MLP neurons of a small language model. Each row is named by its layer, matrix (gate and up: input weights) and neuron, and shows model dimensions 32-127. Each number is 128 + 32 x the weight over its row's rms, rounded and kept within 0 to 255. Numbers have three digits each. A neuron's up and down rows have the sign that makes its largest values positive.
After each neuron's rows, "fires on" lists the tokens most often at its 100 highest values on Wikipedia text that the model never trained on.

L3.gate401:149143133108101188102124168151097091147090099123173152140148144097064093100122119126114051114058167103144095144127112105101111232116175099160188104198113171165107128116141098152126180104116162128164139120125133105130132096104160143135137217124119104154186136133156122114104110080137088057
L3.up401:075153073113153137170151125089096127085137134124164164180081114150173093120158078113108133178147122109123176140177162148145177169181173158144215113165166176115070113132103107103148103118165139124163126186142111146145157132131108208137100069081181148167147124197119104115101116124127061150
fires on: "\n"

L7.gate170:199090138176122162071162084154127143089121150149112144134080139127169120054160190130128130151087157078061121167164135088127253104116133117134102071120163180128181192167138140129114131149108126142156094118116156116153109133148138133118164087112107158143108135212140166126139105104121144093
L7.up170:150155113153108154113183158119150083176143127062092173153153109107116175183096135112144161094113163175060082141123097073166107134140140131139163154033161126144156084134095142091102125099093137107149132176134181111162136107081138089088139125153194120118137094083125116132137101119088087112
fires on: "0", "2", "1", " other"

L5.gate363:186122130174142167184071087108131093144162087105111165182124180149142177105129107133131152157094116180108134118101082105164160119151143121133211133123099150153168119109053105078116173157164137145139105120157141140103145080100146139095187122147138149178110142188133090095099147105152062126
L5.up363:095056117122144077164136144197139189132094191115119176124126100151144129122079128121126092129077192155142132122092096084151134150173168108091149093111146095147095176107096068052141168142116186082122125171127161121079151122118162158112151122108108123105127095134104121142170094153111159173
fires on: "o", "un", "a", "an", "ib"

L3.gate170:091177150081132159192156142189102132173120157130131176112117101105138129107145073185168141099161112157084112209103182116113119118148119122094116109124167147150153201146141124132169139097125124128132096142131104118165067131111097066145108159108143099145135140146145136087080118174088171139
L3.up170:125170162106106144169095130107131115117151085078112131136116145197124150100115148068115142103098173140135198112160103132167120148135111163153146110034121155112201107112119114132115110130107136111062126089147139192106111162159122128086129131121070073122108063118136128186144139141112112150
fires on: "7", "1", "6", "5"

L4.gate66:119147145185165108099108107066122091148154167147136089133133092135139165181110103112142129167079016089157094096159106124109183122107094099074117178100105146150132148098112139122161105154073091130143113149192147123089147139122125119166136137075211122154111112126123208132152161063148145068
L4.up66:099101137138131100077115136097088097090122054078157152111087094124153136100192197130099106163099133077144155089147152132085148158106134083134065141112162125173123109090116160168079157124073146103167108095090151163125151136074110123144159134126152125114186119129163155102116124120083115098
fires on: "al", "de", "it", "in", "der"

L5.gate315:117125109155166190055105059163111100135110112087127157166091080116143147122097101107117156199138149143155076174102165117167086153108130135162131109118176108199112169128135060116087162121049126112166212158111207091157145106114115164118089094133089144120093073170114096123131171097173105138
L5.up315:096105128138133132120104101148066099145137138054167137131108169087166156103123115154109112195117157139122068142148123138152073180104101089142173205120146108115103113128175117180119129174144080116111130165168141084175144111107085153183183118125128164180098111139115088145160128099155146139
fires on: "le", "re", " that", "se", "ine"

L7.gate335:062136078145137127101128105127076073136114091178148121132174093150100164145132127041146120128137193207107135071169101105182145135116150150108167126195121116152113160141068161120122090098060153117118124128097104125115146094159156149085171138108162105179124174111124123212151125092078138140
L7.up335:096199122147150130183115179090148120144110172141117137171122060157085147075180106086100132139113142158071099147145113173159112125109197122091168159091107133138092144133089168132128031113145186131112154123176121121137196114130122173151096141149182131093119147153189162100120157049096091081
fires on: "o", "lo", "–", "g", "a", "ton"

L4.gate438:090091150100184172130087169109120129154084116150157105070125134116103149170142081125162075078109150128162113120140147115210176109139127124096186132112125154162117152152134111151126135162095049172111145149218187162100072119118174130219084131119150092143151173093125118126085108110151124115
L4.up438:172136169091141118142177132075148174124156088146109089140148110112069138122170063115155103141163140121113141074042122106091094116135183130204128172085119120140166114105124140115091101116179096073099115075089108051109142141105126129068139155104177146096152131130201130084126150135165173159
fires on: " it", "9", "a", " It"

L7.gate92:099124123149157146099125122142124118170146140119104177065098147141103102147086124140120176110148182061163169087110134112154089061114134151116159115185155135163120137105128060107121123110151130125158064115096121095149093154084118184142091072109181087106089038128134087126074093154132100096
L7.up92:144128143164082176173167135176120078085118135120112116116135166076142133159136146108110113164177141108125179128130112181116159085162108107137098138112154096118138163113064088125069062088114155113150174174165134132189132122096121091057124147050138175118137125133064061098182144136154122156
fires on: " a", "a", "\""

L4.gate515:166074155203142185118108151091115090103127088189115082098112134108098112163132111069111082098083091127132154150152151161067120180107115147126118089146124126131151112168114101182153114096119148101138111042135129105165115099117134117073098132201100151124076122152096128164118130091114122157
L4.up515:126094158157058143082092136094142114120158073147155122101080134214132115153165114069159088142079126076123146086127141130139161162103117155126089093130121151145100089123125116160129166132112135115080111150139134121188104085132068103175129192232142151159116150154100151100090100116112088098
fires on: ".", "ed", " Votes", "li", "ber", "d"

L5.gate327:157142106128134109183073165155130100107146138198121111145130121139076122178174120075102080113116169130097150142177146087116200125103100169120119135127142152181110088095114099106167174133128073184134102043155090109145148133124126115138166096122149099158069131121177094146107140084178133111
L5.up327:141132109114061158093152147075164084128113105126145143101114161178130149138115128148128111153086065052097112151064133136122167072174121156134175114088132120113115134086155069134102146102129119124172136090129132123174125122103083116093080131109155164203171110135139147102137142147142181113
fires on: "1", "n", "a", " ", "us", "na"

L7.gate605:104169133140137147075094144081091113158169085123159144113133054095129073151136125121152117117144136162185083148127133111103130096104146157164098091145158167108142065157136112141186117152068147095128152166119122122149067109131171098102098124074149088095079170137108059111050162068158122157
L7.up605:124166143195127039118137135091128138118122157157136073123117112174190070112161136161104100095106167134104053166170065119075160126149158152174117122090087145171164116153129122175103111120134139089139124095115141161109198137165109098135130182109095092071121138143085109138134105121101134097
fires on: "1", "test", " goal"

L3.gate380:136126110198188115171167080199184098089158163144134122113155122077125075208134106150119106152111116191169102198173147100120156126157160109099138153112130101086134112122047135148207119108127164160086118066138163160134142139134123123119087104121096129106155121092100105076115149124175019176
L3.up380:137113149148158121085141177152101078132130169135125112101130077105112111106138130131130163168095165165099109169074155091138115112139104116108151144129180093087102159097114084097160137180168121151183119173138091122097117156135101141105087115142081114130120138141070158139133184160170118144
fires on: " ship", " house", " spot", " shop", " spend", " save"

L5.gate512:155106108139120164150172161130102132168105106117068173125156131066127121072118098118122089114118125187179176104125169133128072096148180131164103089159170158169099123061100176111142104136121168110139075107107125158134083147160089111134155129096143102164101086157123133149171121077105064106
L5.up512:188141173109111107156081082110046159112170187102190123138161128133108108100103092159128125207139110154123121086185098133151135185130136161126125147145109147049158177071170125114101129200117128072112129223099088129139104127157148129126149090103179132142148134165100123097119155123100095064
fires on: "\n"

L5.gate202:134156155061152170200109144136071110168075105171147138131166072153113084124088155118151202112163140133141149072161139173174151125049098121158145103154086145114197107122132109129195114165075176155101150141097084098169092172104089138136073123107102140124134122133082093173097140080140126127
L5.up202:113139149157150175119075144152134120122139143166169133117098136145137098167125159100123209089144090105127112145145156155154162164139115137160162113148168097212147117126101159140160141129108174095185181111182123163072124135128062107043111111128137121182118129218063143159145091085113069133
fires on: ".", "o", "-", "but", "it", "x"

L4.gate345:121192131104132143104119135108167173097092131147137132151083108152082124091120141097181169089144120104086142128150148125149137088120151175123142181159086182112125189126132108116188091137088087135132085142146135133141128156107118176171156115170206107162091158067224160097093085064185111155
L4.up345:149156101073148118144092143108151210139166128056137059109087154172117168129145120179131130150149082108107155095132138136101118103177099135108146126088115062080156126093135048126078096129167136150125100107114097133117131127127080152135120125129118115128121150079118166091133132093198146138
fires on: "1", "a", "in"

L7.gate95:136167151073134128156148130205137121102125172117083127132172104123148118122124091082111114144052165133132140133159089113098084132116165118136150162074103113129099168126110129115134098082074200140122151097193131110222178162103123124099126132145176137141111104145126091127102075111066084105
L7.up95:143161081141091172124111092131122156125138135170090139164121128112126104124122123082133141172149210105153156129173113136191117107138146168149191104079132150133136126110107133103167168098140130113129066130163182150165092110156147133049123174101114058144151089183067070162080135149140121082
fires on: "0", "1", "9", "8", "5"

L5.gate166:133202141147118178068148137150083130172194164182145124070138119098151087150180188140125067088144158145114180207196131123112178147114104107182155134134149138126187159178123149119104135162176118179140136114154152167211056164107170143140155145142132155179115144107122161140181163109096119176
L5.up166:084210163090146124076090162137159128133217100152126152143157154120095149126159212102136105125113093139112136182124168076121123160064121111146175080155131182166120168128115123095129143164066130140136129142157117149182082128082139135118184184161177150146154127123150081130132129091084090082
fires on: "1", "8", "7", "0"

L7.gate331:098156136120168136127138077129103114133074065161179133107088111110119146080092180130137173117174109087166120070072127153166114187111127133125201088135071175138123099142139124166159145118089124111048091151182111140098147114164128137162110163114123170124149160108147105136131121141177097125
L7.up331:119105125142155123086134111105138139164122162102072125132122023206126102126134114149140100114171059120065100149151146073145181133118118118151171146126132141123077127095162104102154133106136045146148174088125152135110131124105103162135156096137187111104047139119104161071138124103158097100
fires on: "s", ".", ").", "-", "S", "tri"

L4.gate20:154132067118173101136094094123155105123145169072068178077115069137075161153076102118083144208121101137154098130113120020131108080097140138121174157122145166096100159096070086091108091107133153102073110113127140126178130116093142122117117089098139111165104125158103075073106182119142100100
L4.up20:129143141104169094056110148099089195153129096093125152131086101131115118122098143147101140125095146123111167119166124075115124102134116083108111118157101109127084114072080092100096140114125076076154052127063136135069151105071095109161137136095090066121132147083141140133097106087102092158
fires on: "in", "en", "al", "a", "un", "u"

L3.gate568:080158169095143123160131117138158121148090128151124110072118101100122117171144118135080151083130166111075102104124146102136111065160116133119140113136118154087102183132088119143141136128133158123145121150108120134115108135151048139117111063111186126090044049155103144126147113151174117113
L3.up568:074141134082110115164121158125120126130143127132168163110151141084074175155093079101126123124137093120110109086114134182133120065083116159117169102111128092136105127151140129133118108109059158132164093129072144087127114087141140101167119100119147130184101077153129093104140123153141153128
fires on: " a", " another", " |", "==", "a"

L5.gate122:114135128086105166158148129152126110129133160154130171139182143115133187150101053101070155149128116188177125134124119150138065174134184167120197096152163098158171137127048103094108122151110093081204192113101114128111137110131166131086114140114183159174089154118132124113159148119177098154
L5.up122:164135120093095136162176113131121149121104148110142155144171182127197123126108100160085106153087114182119147064152106164180168163122193206174164161114133093115147170137132106141138166188082047088150141143122086087109162106163141141140134096177196120148121156142106163137159125059156086139
fires on: "o", "y", "ve", "le", "re", " Go"

L7.gate549:141188159127104132121082137207096055136158085148098115087140123105149108164144159106144116167116141162150162180138158130130174147079126176137171143148134121129162156162152117098073062121107099139148065154153167080120140074125176137127140104135108160150142041147137121155109147098128086153
L7.up549:161150134096118139094202168087131148099125201113163123130122205112150178113151106089137057140079108162075165132151100144107101196100114125155121144067141128137155153142180137124108131094137222135129104112149147136158101157103104095069186150141140159179133111106151094101143089094114105139
fires on: "0", "3", "9", "6", "8"

L5.gate76:101150120137115096109106138154116098163140094171136130103097202099076106127154076102131136138124141125094138078111124063128168167098160151126126124170143100126169136145213162025092176090129157165164125139127181176142077126084147121088103136138097112182140140109159143136134151112149110144
L5.up76:108147097137174148114159099131167152139134126168103146105144248123134163209147090087162075079178161181094108115211128110144148142048080131104129122172084125136137207108200184085145144127110137148100077176137119143109101145145157149083150175188160086143142093058147091173173141179122127157
fires on: "1", " New", "0", "2", " Hot", " Top"

L3.gate41:192110153134143141131121113142112107111111176120107156144182141095159154107181101153088135126122121207148163159203154216078116127147105127134176147185104118160148139112071177139122096154185138146058208101094139137097108104134172075152166094094139132137148080127118128113122155112138140205
L3.up41:155161106076188090095078145182148098070162196097175113125089075147141089095121139167113180088099153084183120150147155138154078173144086171175110180156143110106094149135073137170105154144136104133080157105152110073108186107143108173127093096173139134127146145169074170152111075137133131162
fires on: " Ri", " Thor", " her", " Ge", " Her"

L7.gate129:080147157115130165056111061079148085132077122176144122159126118148103125142175150124121177101098151093128122097172160164149189193113088100172124095115117172160126122135161104168164189112177118163064100160116122147195087163103140172167117104155155115156168141152156133155113163094156115214
L7.up129:159112143077096106136127207077193111132149120082091117159119083151134133133146159134142102154151140090120128170120162162083169163103125166061150150141115107148107097186159081086119178131115158152149130093115115145132115152114104187088098148155086102103106122058123141130103179150149124108
fires on: "S", "1", "0", "9", "8", "7"

L5.gate416:123129112131134183147144091131140096136116098137109072098105121128121065155061138102098077122154102103193065135114133150105134177135154146146087086102100108165169157104149134151155089125101211078197117091100125173164169115112106106091159152156106076174097124111125088116112129105089138126
L5.up416:104104181120141188104116121139165126130153061114141097164136118154144034111087158147165080117166193111152052137080155171129130128112108117197102106173075113127152139133189130147158117101151160102143083072126178135120134141060086151158111164094111094116091121142094109111092098103132117097
fires on: "s", " votes", ".", " left", "ed"